{
  "hidden_size": 448,
  "intermediate_size": 1216,
  "parallel_block": false,
  "init": "normal"
}
MLP neurons of a small language model. Each row is named by its layer, matrix (gate and up: input weights) and neuron, and shows model dimensions 298-447. Each number is 500 + 50 x the weight over its row's rms, rounded and kept within 0 to 999. Numbers have three digits each. A neuron's up and down rows have the sign that makes its largest values positive.
A block is one neuron, or neurons of one layer that tend to fire together. After each block is what it responds to, as a language model described it from the Wikipedia text at the highest values.

L6.gate34:519578537447567465614448483524465459551513480406588474440530468421467535593447406545481497457432596397507487572525549474574494534427518500447460468517404585495520538436553491568478573469410456564485552453487486557478478532451484511553523450416465527554467454571547532557540520429544431408492565467498549498478514469499607409496509544402530462488443517486399534533453508534576427488535541508461445480508539520557485530552540533483503533589505585381485
L6.up34:517470466466286517585476539550555446470545438492597477505541457485464436428570485515500564502505551437421558533489527556420525474473494511516371557497476539442549532421520513515490555519573475529425573489490489563577480553502445564565472428545544524531525504711521526436448443419482511489492497446487540495483519365509545500510512445524509539535503433528500464508495493556469496482491500470395501603536474524520546487544431445542658583513509495480489
L6.gate170:505511516532460547474434510633468568457496495449512412490463512566513463465442489516528539495576487550589541573492467546449420541538545473528507553509483604542500531412484429535557601494532490542476617506554519526464611580488527452516553547560539518525560472567449502566449377436427560550508516454418520503448620485538485504611485575517482462434387517513579450581451494430535468559600508520521563473521526494394465448620500465498526498547496527415522
L6.up170:556485442489510492484547446564471530402480500488524519556465505521434562528457481474482473451484563452485494457411415394474481560534535524503502517467531513500423469629505565464485550480403358531507451445497543614506511543548429524503453466461542523529489523514539483481447468466436497501478593447452525497523527482460476510521477481538463477556448524550515481525539488522451415522538530507466499592444466496548411525513503546496449412489523414522501
L6.gate321:534410467590491550476568498452482514454501464468549479519433419511559510498502554462377442487483442475522500359508461587512581458579499449486417482522508548560479574431497446497510580504543573332473575446490459500498458502490544528539422403524481563509518487469511544483456434471480541568393565528593593558498535518526511514392441504566525493416510481574542599466507492471424497412523474510465466515526453534480505574454463540520565455417522515551578
L6.up321:501467545454441390494507475460413517570562460601485636465494514457558527477541458510532532466451471554535425528501499502418485487494566386478516586523484580572550452505399532511517480473489474578453545527533540576540526561458560468445536475446516531538469538490496506516481544486501537524406538564466527537574531514425507593413505516415489459495493575406447574487468477551458503603531597529518473454524456486453552515423462568467481460418493545578551
L6.gate364:477527481453449438519533522481470453535587482382463547485512415375431549456576569420437483476443474600451495497500439548470456503504452601392496555398534441499537527471461439521520521456488535452479484489529490501442503496538463590473506548443548488457516473473475476483518473528538546530387515508545447503538484530514496435539561447585474472544443431469512486567488511407541511449511477384487557441488488592472414515460514384589504573463500539423455
L6.up364:462407601477575517513511498564405557511539481563534504561535488576571480400493564470538484519514439501472596476570489487540537488468604438444547495465476460528526508479502525609520570520515507504490628439512494504550528407593444569418473482481512596555534490541537526512488526503537577428521570545461439494465466523502457564524417442452515479431398497483497497441586466552452486535482397505521639539457526492495486488466560553384535446396585544552450
L6.gate365:504484456612474416499538511508494401450471457463524645453428513445562538450439484427485457498540482438567593460505478500544527466635450476481543506494483502593543416550539430503513495427434462611529520549593608612534466444479528463403564481462537432451463440505518488533546420446547472488387554509495524510518467500494482530461527503553455425504435467433519427495552526487572549493544457505407432506483557479499506501485543536447443423502574419506548
L6.up365:436507486496424540433444442438602486516539525647503535521537451483545509453482456414425416551426524518497519460508468391480471515536615557580561542554454436476576448513455477450501505503542530519505447561493459486572427545538578481436452475506535568467530525531472539477417524471547617560454456528477590529423498538480522504489516525479477484548584535430517539515452479462472518489521477491487540483479430589569530523438573453513520469502550575442528
L6.gate589:534564525493412422507558534397456490494484463472592514452533484480447545524459495584490375529472480428495577558455525545562495479545531547526533543486496549533576483508566534534471514494486579524480600484483482445598497473453466572535491542438606523455572460480455479542387543502489538466429549520474542546510512580517528573454517494446587444521494532419411458488502490534587556482450555436558525528493595420590458533560564562442541474496440520423486
L6.up589:592454519555526460472542645480527362514462508551519400513450452504446429526535498499548485441495565408495504470458416462475518479507447518554497500466468523502514532455492434476420502563479522552509443505482544524593432485506497474557537584506481514480458444582495515518480498533557448551459495621506547542499443562597504469527561475461519555568537610451478514477556563482501617464498510486466556526509554398517519428548495454478500442492515446511428
L6.gate677:557464512457471472492442522465505506514498492543474421504592501510534470502524500524500554468499487539501590494599489522493510505494543533486504587530575510592525497513436517554507519551550620564415566451553530569558429444473558534591584483531536520499506457542544511494413445377518560578373551494440535462546507484439425492462563508472566493426534497592457483515520551517441433539446436520479478517527509503542533558520453534587521500524519518480521
L6.up677:463452448533369460585369458546499557496405491387431567618551447456563442492575517509566480463512539446448422484414520443548595530521496507513541488463400485537540507494388488479447553413509437499503586466391443523536525467541407492457562485542473493421597434500491599488412527521495482481448518494417513536542445536436388487494517523527548520554588452509506464445448521546556561433512512455533443561543534502473436421428523600464445454442532553391493
L6.gate721:521447556488506490507522515527498546535458468330394473515393553500540528475552452533511621490494459504422500572494465556477475505494536466530510460486444592552562497464531439447445530424444468362500492440544501458450531576525476588549490548506503535581555482519416480576540504530518510469499483553606561462410517571508575439575505455520493476496473540510460554430564466504533415561404549489479543453471462509554490541482493420469565470526399463521467
L6.up721:536468474400510476580579428551471490504419537527508475511433532545577436455546582469527600493563514483471380570462479448445533497467407500476480502544507433534490588542537435486489599569463592502439584469510471467445545493533473554519461501628496378604504512494526466499578427562474472466520474556430491526515516429602494498467587467413512547586497499535448607476394501457564427531471471537459426486554441521459449521476562520454513477516451501496549
L6.gate781:484512592404404408476507500520584454569528464517500504467465519494475412550509434460579535506560481523537529548470507518488581502408506407504469517497375588482483483482496512523582493518532465425426495539486511524457458425529443601539512621501475501589538420461533522452486460477585553407362585512525540579474512522532507513471472538524403449469582488478530470461498459516432491512427406450509560538465531489494532365559446426498488500547487542439507
L6.up781:480421419483476414499484563501493467484570542548521467469586493552462515511426525495450427440491546439592640498370460490463561510491486505432495522468451524525492583519497475507392578596449468346563589456453489489520526528551536438562377594545569568571409458457427455481490558451534496535520533526462549597474498564536549452485560603497514457485578497463456564538471477513558466461421427495510583445511476540437456428353513496544482497629463640496452
L6.gate798:522467513530528435455496463508471478501488461436530390472431476507581494533551507429435447483500502418506538577489542492519589460573555484466487531529426471484568484498473507420424616495399472527573533462461453546521484413555483449543563582495483518538455430517512482426404479460459503460473540532414668510357558529375439561476494445521501390470523448461458496546525464456462407446527412491552499495605462530472554504513420571542521419463542574451505
L6.up798:527490460482335507535400459446519453511508413421613445447453482395563551493571518469490416495509470546485515593619527571509600489471510416517541560475410532446547508569496522445510524541488465511541544503492480503480485405598551432505524447528413513477569472469421539484416396496496539412482578561476628363499583412505476482507504529474544474499488425431562428479553477494428551549556424516477616468587522463539497444540534476548551475451492457457506
L6.gate838:521503449583481468533494550546504438529462532589515519505611480516533505430556450483528435578551461450518566509547532429496537505585381485480444491445497498506461589449554545646482507444548541442521556536555518492560505457535428509414585439426476524574506431423466586461439508450513477450507546546480497462454533605527513484500521515518510547569511534485446554425518446458530541472479499496474528518435494421522406569492562447496480504379445525383450
L6.up838:583475502442541533492469516381432462472530487485549519557548469513547417518508527575420461444473443533517468527514439489579468501448566448495464472478431401458532544561464490491450647539562497492415537484501425483507566482603584421557543551504512440482563430476589523551492488492558598582457506464428465543475559535459552502510519485559498620494552465455471540406462474415500587508560646492527473474541558574555566502596414556466524545480430458365591
L6.gate999:553497438543420517449535555527496493505549455515514463543482456453565461517428524544512437533485515518502566526589541487502514472501479489414439476460532459517517490525424521509519582549496433469511532521532509522481447478524452492544454441581534456495601490538536518399451486472481502516525514521497586575450509391482423495387519482443603484480465398395506435550495476475498517542464602583452446551486525540548438638509503545469540458484507500389516
L6.up999:436451404583470432519470504548458539446527505555475551484525481444513533500562624597480518460512451446466544533490432589490476546532482536477552460505461502387465460405474468421487473488488416480605595524488606496517621473595426447481468581465505515514448483351480519499521503450496514540595521546423596582550528555407493468499505460659485493489530500482476527520592491466534459534528556446556435394473572546595580409488551577473512431490566534549517
L6.gate1041:517516397500464555453535489518521503489361488473456507522493505492563587491496447512454425631404483454434576518461515506521516480551483573434498501528478472442526409513540482479497469395501499510464447545556509574490529591586490478567575488451483514509522442557476438622497466467470454511482561489537539548547447514485560529554499552504580445434473415533533509574558459544442509520418576515528488522481447522478481514557422485526418503546510451557522
L6.up1041:495511620456425506569561493481470374455533457469505570411468507495489525439491453442535581485478445469430462553522410488408470543556482477458517524466496566511540429492471441556496542525448476484483508488507479444431388481462467573530485484501547496529529444506447426483450465507522520521459470427484537473524489497423487532451411486418529361600427467527471444416518600453419434495461548510519512495486482494589568558548506443531522576597486519491467
L6.gate1159:532512584488577482513556454388534492525406523574444491462515487499507435577518489536561521493573469456531557498539551499509397516550514481631552513554424602419509498439590497602475513512491518481567546523560504489484545480472553461516497493555508424482437488540426485400577441438474607504475538509458541459460491527432556547454483490432514563454471450542469462474513475542434522380503510561511557519524519599541467455452489478482512536538411461512435
L6.up1159:521465473398562471558363448568573587520537471481554531463595468576417501516500556540423557470546506485486424548519591606518495464405486527509507467543471437462537448542407545435439481576540386467483528529556509426481488543540475471517470512477399534516543522521487415454485488401514494538572448653546438489531518497537543530591497503469490435495508501542454551474586538545530570508478535544518449443495574505407500456529491503504491621553432550392506
L6.gate1194:518452491547489447521499524541485490456459484456481493414450493437482501521412515509534508486533506450487461452432428561515489497499525503507503471421441462573414578509506541479519555491526558493446602398504481578498520428510458562518470411489444521489453427480395488508510540438613471594488484456492544562445470538474491585490495449513450455497506556465623463521507478559547521477501485479560566548554524504566418489557442453487483492550514489540586
L6.up1194:510475539509465529494544542493433504589474502510454443544585511482458502539574536527526534509470529460468508507559442491452494472541576453488493564542503503586579468469415538412498548518535544475525472448493504555526543477553506477538580532552553451546527446544552514536495507475585513451520600551525557374488530632522533459519539510478511488580469441469526541516410495475550507443528503394389490421579513494473456567590562491666494477414433429509421
L6.gate1199:526507460516495522508524458526494435480530428482472475506539481474486482532504510538414556502521517471478541471467477433553507612518553457509450529520547460390528629450436555583604505547448550533525405404454567492446486560473538512524453554521502517595548547439507480458467594442559600529566462546463487511468534422506436482540459458496559381437471507543553460485495495490373418516547586422469509558472530543538429483555508484579508531454459535528455
L6.up1199:547530503424485500529512453541533452487548511404497516544425510440577446507479470499389516460496512401480488572548565466439481541505485475357498558537562510474531517446508535538568611501564505562467340417435520590496523500507414495462392533477601495467614532475484494479504436565554482515554509506503525488561536500502529536539415493464506437469440544511449477455497487443493469488538486488484509589447458508540457477521511489554506452557514627508487
Responds to: Given-name ending pieces

L8.gate408:463459459496539438513535538363520586581467482531491594478501512479489497531520533503519496449461479496428521510477504470552555572466470469546503499545468495504508519536541589431612471388464493458469517466573494549595446555599426561472456461450431440444528537454515529469418474527481508473519509466475464465470551472434501532551551502511562463466516551489523489505493501457392471437443533553513508541550450517533494402525458521553464528467391506552528
L8.up408:422499485640523569466546542550510478413554490458450375512556500495381442424424446479527495498461590467494542434527473546434449572476485506495527576484472501506459516432459503497518542520523416543456496475523463511516440530565525513475539531506499512471483443516514505539481573500503466451487469497435482560534460448457522579470576446432638540471477409412477574505500382415518517467551518488454490483414536449563590418503434434481537437539469564486501
Responds to: Personal first names

L6.gate33:505550586574383573473496506509446450538493454571467496481494507450479526385475499594456485470555493544476502484558525494486420385415494430507548496542469456591471509472523543498558501477396537461437569449510529405475493501432583509479511517542561417463499511487458500531471525503507402545471473559458525404659521480451481552479431485531488462509497480518444547480540501545528481498514466563560558484496496399509468537483439531393551497511510481410456
L6.up33:503471571505480415436440450553443573587413533464484471494492557471511538476384565418438564451538557488474517497503634443563403486501442488516549417482517397528417555437578500542444478482501498433511514434481425459493572449529563499453590531575541481420503481516414488480625500528533521470509582518502570518599564499516473514461456518506484405547446529553535546516451514550492452511508450588442517514479508527451519549479498475463548481490492503501558
L6.gate79:556519503549477551535541538457500460494519514468472547502545516515607541474527511578544594575566479535505534396586521516445505497566476570513508523480472531548518503427415458421547472444589503448338412488550501538462512436456491573448571470488415564481509515549500516488475478493633567469564520477413457542437510470560430563511565439549433415513540452501524572568517522596478558476515443447407560461566512448564458462552419452465544504485510559454530
L6.up79:558523461477526532528548491576503557517560463488492493530467491450458465476517534501533611466443531554485450560541379514460522540504499493512503480592473427536468494430465526463509557509426468444429492515505462548522544457522483534429461458516454437541491504601456450445459461547537516506456436529485431425567576472416483597544577508461460536607509617451442518562427585610452568488429502418415544504539510476554547522504461511366433497479501501429455
L6.gate117:523580543432522503489588529489524612526503473588527571481543465472522475471555459494463515541548542506514548514523495463519518490478487545503526537471529574484498519463411527471448427456477528464450470439592468465524645575525404583510507539389463499569442487572454488483463433483449453519519525454467510565520613541471475535444481428537468464472467469468498518454536468487616481544525400449572588394565458544458383565528500513533427592554553467519534
L6.up117:551498476456503545426501432499417557462483548529465433527500416454531562437514454501438544424507456488445508526607531509518509518519547546524558507486402533528545593368512539423509453518503484443460570546441529502485537445445482494555402558477428442521390522536540524429472536491529538467516490433482480586544410478494524488438469476528412482517446449470470507495584504393546509437463420457481506421425581488452479534526426436526498428494504464488511
L6.gate123:499622604517635502477436513422514532513436517591562442546501477483459557510493428468533457506526470522490474567495426434432469541462532522560537537500499463512460512613470463478554462372475584522438508519479501396533524472483480523505487530476470475496507499462455452388492385511410627580552596458581534453488455520505504522549533506478452510509488501519593533433425456490537427503455547446392550531505419541626476522432399523613542513487492501574436
L6.up123:539460483506473509510456492507432529495480540468522439566536491401593438544465601433481416387439450504526479488427513476551493485595508441542430610527470516556552592523556512483603510529483443525573485544538548536541515498460531481498491521541525556450509547567471538478528515457564482514480492443481496638599460500458489515507444523518512563541408495524436547518542499478445562521459452562564594584444538470453526569464443487507538515471457397503563
L6.gate180:578435509576468506433441522438469367508542499637559499558521598486478569562487531396508454535485500540433524429514514469450552523467452504488496410550484498500552555488423567575475397524422518545576561516567508516526556525428483500455493441567514509435556514551470503493574455537468496638462498478483473483534520531448621495491554473400555491576522466465556547472522565451580495507494504491481488543473571559631512396484477598415458509473447506563510
L6.up180:484590457548473521474448521430496592583513554459437496479489459419383419494504491547513418462534555470485575413513567468593416522479505433527510500491468590489480410480497561467554508503538516400497442583417460488516569567541463487546592513420418603517408483507564449471515465629515472473476550517580529457531496483478537497506498384429429439470510547444364465480517477515530480414398442462519527531490514519507452458397494488460502518520464566500518
L6.gate219:545535412482462451555455541489547464565383455548444401465537549489420417464513554540428511616514510484567489538589498457564474508533426423447439496432463551447487419609455487492430539510506476547486472415498504457503555480572497525507532510571613586445504448549463405547486476542526623413582430527567441573518491411523515448540542521434529466454504539481546483477506476409577510536528525566507560436515530602566474492545466484428427502423469541392473
L6.up219:552506402529516560544486483442487521511517431530466512492353453480429423534512500545414428507491513525457424417484442509587449454543490514430537453441467569459373551536514513426371545446487509573503517559406473503422561423509429537501487516532621469406525513585518478479442493610507529468489442547527504472424452425551500439535582476494544370506511500516464480469525517452521521458516478494566539423429451538455559500488464547478470553425546532444601
L6.gate509:559538518444519494554530509453420495498568536518394408486386589534526549523552495482544456468410407454542467483503453448480550508411397452418490440456517405426480508443538535525510495585525481498463475486455523532496413497539458454537447501397532480504514455614486503472429525559547543499498539468510562474466532566549526573443508470423494445486383518484484449515443502452394550448471472465550555463523558505478538436428447429520564514564504488445401
L6.up509:438593562474618456443481606563422579516537451512506550451494588549523504475538542424481478501413464439498514459537562508486408567556422515500479456456483521491454521454561507404532523494487429403509547505558513477525566503455477448500557457445585500491490419588388478515522366447535534560500550538562478449546561475545517552504440414415515530503473530573519490358460511479570483485539515452491537477504554365547425447443537490467536528433530463522511
L6.gate625:568552497606427531517475498563481495496525510551512579438477577489591494511500468483441524481462442482510446477590473464490461451441412489432526521487490480525586489484578448533502515426411435439559527441573566450531430470514528597482474478493530461531396453510530444392530427535467628523481538502472526454561520608493484511514451532528500592582494524450438467383543498528581529496459544459534513468517629463512462494553436554464527413517481493477494
L6.up625:532474494522504510502526452504512540445507535670538506494476522455496470545453457432519458562520535630484413433572546576484513575465436562486457515448475568481453476531542575452546552423558483434538588476466495493613539461364407544500555553511472579480604524565528527516487532516586562488518469500417528545530538498494608442534580479487453496532554489551457414426540497566470499543538432445466570496514521486559486509493548435523443398443594506419502
L6.gate647:519506572450404509537560544448465512503433529484515499547545432504535573388470487561483473486537548481446573591572445534513405533493424495425559437471555497500480478425527537491588574554472530460478555520567415493499481529541471558528469518400525444407500564506428418449558428518530488443479526568430457419507488503509603532480522497593453394462531683605482543457429536478532484522406501499457448566593448460509342501501531519386463508434441529462516
L6.up647:509537552483584468469410548477496524421477506520415436512550495446500553460540488515449469545482482568414453475450440515520512512489502529532515431475486520539574582500512526527560485505441491447491483423496475467472545460427555427543447386517610505493493476557538559480396522514500514517527520406515437364512552496523522417507541483467559535573464553441518492503509420520519479456381514471532578497593592503573515407587424494502434531546505478392466
L6.gate699:459511482528437577490441495554458455520477449510561485439442433507526530530566556544492567526586508456534514445548535477500565533502415545475571459455491431473567491512569517437580495395517514559561553483492419503561481473440486530512478434503448502450514404517503472527470582520447593465431529493474548462473524524460561432408464464498470407442637479527526530430488459563393521424518519519497397430597507537557503460537533518495530483453524625532554
L6.up699:520513572526483521584544454509614414512583528510440506577474577519500500492511488512474471448501464550427508363588533498468504587475507508477436493544470545483489489499510537535459498391430492468518472520435544493517474500544491511473499522460403485459565447477449507503506532504505560513506487595400456603529392585479499453474564457493571533501318517518451544470533441422487514554554569459440539503463520430527494465538534514525478487565509459548521
L6.gate702:521499437592503565559558474503454552490522499505560485512480521521570514555456491467451622505526526555552445391424511443472505439479512594505485437473531584565515484500501488486613446580500504412475519457484499400474407493491500494462447522506530618488433489561451440440503575542548509460499575528424496544512564486447609413459534476520483447481539477553560485448469454462416440519470517613456488512501516497454467564468520590552464514546508397579579
L6.up702:535476528435456451574459579506477578440575509494419518526486450547467460576495572487515454484455447604549554443427605489543550468464488506495530526536437498611451494468490451550627527469498514443573450552476533584518526493400453490427528412526424555508410457574455467494500483553508516437425526585500508477464524434561489439539412483495473505556568494606426474490458443505517493479507419550514470445508572457533457494488480541525543495484451515551494
L6.gate824:442547568528462496498546506546463491524504486513414571461427519486546572539536499436516500511451436472540446538509507487515530458458447450454527513503482532400497531456425438610414361488475405439563385531498453562501528462489580484491498559529518516632569528500509399487414516391558499535609562619577467485526447483531507460476553552498520501520467497525563493478532499412470564458563417431578436445474560542533439364477501444555534497498520433448541
L6.up824:493505563519473466465455511426426536555557463567453561578462489512498511460491505517584433471475465489538477450541529522441448548450420513466459593508531431428455596502487525593423414467521415438569472470544520533544561459459500487541429617558482401516613515516488497534426487436570462536501579559457469499553373572449493451495509500456588603532445487495528516528450457490503425510619411425622427440508522554555488420472476475507509512466384439390582
L6.gate834:524527545566476585526559459512487426455492514597529443482406534429544509636511485412490507426506546515436439519517453572551414558552507489493561489494483572522479540541473456527482562443431477510579445414571444507621404533490465480428479482441520540490499577507453460463576435558492514479476479538453486512499443542539440533444557540447438497567521439504553587479474507575538471531438505549461485490557442576542469507538464445470449541425523536450521
L6.up834:583500475501514535556485520504501488492431494578443459540494384486528471433584432552517561414486562533424468552523453466442530447582521511551395510551474645424473467544487479488549360461494522558460483442526532447535492454449593458525518455579473472449465408484488537524512462468534502474469504492500517459507501425455443483466426512547515594483421548482522473488461553617526504527554389393465458431398539522475541496550460545449515488502503516535566
L6.gate1057:604508457425511441470507465480492551499495470583630494466445541584409538486482547441467440561405503458532364480524478476479486435476426591478522503490526516550530521545487533567496520467466545503534486460577562537472530540546509566453523489538574521451447600545423498468475485414511464510474484529485506541503497446461544511427528568506501571458446489503551479440496510432459462628418460424525519484458569441475460488491407566436534565500570521500480
L6.up1057:494408519557453461463424478554541547465521548601524454567520557416530493473463362388529590484454512497491511546612524441489474501460506495482492501500559466413530498597481480483539451496505531618461526423385491410439550435487617513448533509459483486555559475483441568547552412516475496422414513525446498495441528555537558532522536504475569496546574529428468565487589515591541495519466525500604466458473451450478519499435463535507520509472500440480536
L6.gate1058:492506488501497547402473520577547506564525578477472504447552513505510524397441540536372478554538471426482539500517565264565485504448442520479409472456537419490439512449470454567482529501428508514520464573541538440564460528504446554551512494500549509450463521532548504599527452522384510496492440516542541527408565435588435507575519527495481409487395564477501402558591437461444426571505526427425512453477441445493466428527459523457446533516533564414512
L6.up1058:484467529437409535491609526475568510577553543553527470501466508542574511509492536607605582468567502486514472508552535570481453556475424543631513448434463458513593520435422495494592463525436468586542541364536571452440529322423483534414493471477495492566523532449525564416510494469465602512435505453547595597490459547444492539422558535496512512601602499522487482600478529607574551542535526523447556492537504541492447488552484399519587623439438489523494
L6.gate1185:535516497427545455488425504569509495556557586598596532510478519507482567483558608487442511501512542548501552505449477496423557517483472456493516424520483503472533515492508548402472433521446451451505368566642538515518538465440517458532523465493528621592489558446435436457560596520523520455477508503527502528512504568557514513463463498462472494434521577421513484443443511551446479470534447571492523470539617535484435481462463537603534555644526412563505
L6.up1185:488516509504471546453554438513524502553547559502559580505455489513435528493465553578416415435467463525488547528541538495503575537516506490460463472568449443478479493475492535457451468541493454450520525504549546522605432533508496449533469596476443455583532449522387475553490487456504536469534532520531394583505538445427543509457554534594473451569451543492534414474486494449448530428521516640488565439497559567459578480479552525550515458554473444555561
Responds to: Preposition "in" and prefixes

L8.gate253:435574563526463527543488483500433528587552428529409555522427479586546495540475473519596503441441504405468463482431537489454466605462530454486517554582436517508451556434506445584465452480467472504575487567484455490570476545617552509475534531499554513561521548476523486518440465515439575459575510468433439486598569583471545535468540565581451470477421522464494537412517574421492547626420556516521503570544539435580469414458507518511470539508480552547514
L8.up253:452504581477506495489574523542538537512584485510475392455521483486530500439463494528518531628491450439524562583522592576529560516573525536508458569434587512470528391580501453605528481555570465479492513549692514418505456366439509544448542442384455573484411553598509444520509550441459484531564509487498472531380557610420526506512470533481530524435452522481533526458541521514472528532492478569527454548503513560509530483523481453498438615502521408542524
Responds to: Compound-modifier first pieces

L7.gate44:508534537552474518595536410531487489434560449538481470504484498405452466469524464438447419493509533427463536534468499548517497508424547493491520472478487449543515461554432485415506495465480484518511548553452456491554531464538474511362517572448519505547512436591530584403577506501484495438421491466480608492431559556514356515476493422494573428459501534558537554462488480388490385476532488472560549532473607487586541483492516561460506469413621513511568
L7.up44:534494428446506452535528489524525453550433479415481445481521500528566430521488466470529431506467500427470581582558469478563493453483394531524589439472399476483502548525412360434507546524422546426553493465478494503491479334548447426593525478460487451527378426464471468487421516468597519519484568445481491520493480546482538487490561508494519583437554594430503508435555505493489498531536462530585498403482425533428517457458402480492529489461527476495462
L7.gate438:532563523548436350502560555554642406570488475473553484522444467489525518428506479551556463589564450438429462518500395575480555489446471511536486519568539510562564454458483515597545501465441575462532613513502540493536479427587599433504559504512446518519501387544492506536370501464541526519445503542507482531495493553596485529478584389416502467447422548478462633497535443618545535529537495540526570568489495514500408574471495518487455508534483481500530
L7.up438:572515535521430446495527507611519382532524456603534465508461500408478431666468511535455513578527431540461576471418518584530583564512530500466632602461505494548492502554609530527501475555513498529585481465514455477548503462523552522575503543526483518498437444431448481470493487505469494481411563427491392466512528461504523433550516478510450464485502538558463459466462462497469563478547557470466448443487535519473496504431543564428394429595600541524545
L7.gate670:479398446496522490440491512523464464462521519527531498552494450482496508478575506473431434516448479510554586419516493489487515527525524492435550447536557546548532513527462591460526504451420409540545575542562491512490428518533479530613532509459543513518483461505490547417482345420474604530478468481461655474443535516476479492413504442567558403464563525456587436528500416537519503527513443493562552426430455461469416642424561535523487459523449548519469
L7.up670:507520545438516486471438525548470450538516477572531543478450503437477533464505401457418514458574493392658553651439414570532530458460501528437430478512480494494490497590518543497405514456487517560530542503460475515573468399448518464576530495465596489556461473585479530466472430544578431392474561479602504550535527451467488466526441518358453508523418513480490446442526469627497466539495461423486502521454524476508492558560485533484487432416417559616510
L7.gate757:476439492482502502504525476525523440489519447522418575514551528448505451515591521494499484477521450446496486524536375469492462460722421500416516513368426457577593519489486483472480437532433516560564540523523442509466441569436580569454524538532580447497527448529415579465499525448483515522468494429584623471362484557534499483473528516534539475467538556408470436564452516508500554542468540474549531572580489426563592507548491488524573531503511543473555
L7.up757:548521468466481563550515543506471516561486483486501431397453457549387502570420434479477523484457549450455509573463518503439428460496547545510348483523473518537485484540533369409551494521492559485481490533539570461465563552526496486452435490540518543474558527499519501504450353507532563477457572489468505572463474493515451519448457522524549475519493573471505556544406523502426451431494543429515546524429429485443583535403513511501504540525535432547632
Responds to: Proper-name completion pieces

L7.gate386:523527456501461385557463601484466465478592562551477428471446506571459460503468488541623432523524434473561490372583461468433449498524506577471426544488586503453553548558534566477472397404525563442515376567508610527483462523424601530410463437594493527526446477528539475463468427436547479525552404518502440425421532554519553428538518485577534570522517608524544427453516500523420523534503426519492543489549525544549547458464425474588488509543595528462446
L7.up386:580549477387475513529373472514585511407545508571476445485503468580554508473509500500580500465542502463447463482476487500488465382489547488497499487473458544527526412561485541615462433486450580502533475526421470572541536582428475543557457453554450451506515591548461520459460393465488490490487518551598510426558534449537570465545539468506538489494502544424502510526479553487448488450549485538474452487550485465504559436461531512494568446528601518529542
L7.gate410:458551454445521506433512426518483530467609486480466515454491410548479480505405460465436513554533410568581511429459531472509485420422384571491566421430578474506562576495491517542487408535533525546577491465513485574522473524401552540573485440557427531524542512583513490540441484467509504539514536440494494525516442498511467503606489483469456488484379499557499423488544504485558533455549495600425487516500508495458520535529499484610550475499451593494545
L7.up410:549467517494504467356473534487548537471473520520503443476510487518487528522465441515480458473514449491488627496575541411541524518548383408555465429485544484506407401487479610469441460465530540494490440426533441586514468562505406414533502529544443495500552559504531501555553478415599442570506609437511467515483395527501488454530497508560435405534468408503584531512463529531474486558393481519480450592455524481508493568507493443502514481523559401502608
L7.gate611:476557559528447553455449456486569484504531439476528399549523568410516519474497478490580521511553398490505468482578560449544501449457436545485500498551537538498531439465411475560550510384570479504600445460480487460555567483427468449455666535482532568518461466630562504472550498516474602460517488520469518423499435346541448560555464526561520538401381530428498556515542568552510535482440558434533408520516492469497464523489465546546487588564487491424503
L7.up611:433500509525564428431467507418521555433507427564529402470533502470514475422496506550501524626500396470616512466413500534494371414516441546538468394495577500458465557541471543471528446523573493452534541567495535514493531455405385468537506520552467429473548526506497447486566577430508531611586483523461484502516485532461520530563520376541515546486461592532506492498424585493494542465470495562551481564405469427485480475531523568522561580469564499497552
L7.gate1043:508558498582548433531480486549527493551538478579467556520495492402535453474521409494422489509511456563623483519504448380429435550571476485516601501425546481440555527467450569478555378439424516489540522516526507622480443487583530546534457511447490470551503484554585491572512499500412625533540457555431500363462421570505521520550494421370561539500561568497470565540465513561500566622576461440477484460454468508519515498436477477541429478538441505425499
L7.up1043:513398421509576504420494507523525457521581578445514607569521527501549515478432614509499447525545433548513479469517477471535506499500465382520540565534543446413516561497573516500470508388381556493517468521468534546511441333509444475427450445468517463546516494517566552554545427430530540474507398489514582390547576437457477475569466477551447476512491534524469565488562492516537490506575479470504514592585383483504536527428454561552554490515530501533472
Responds to: Preposition "in"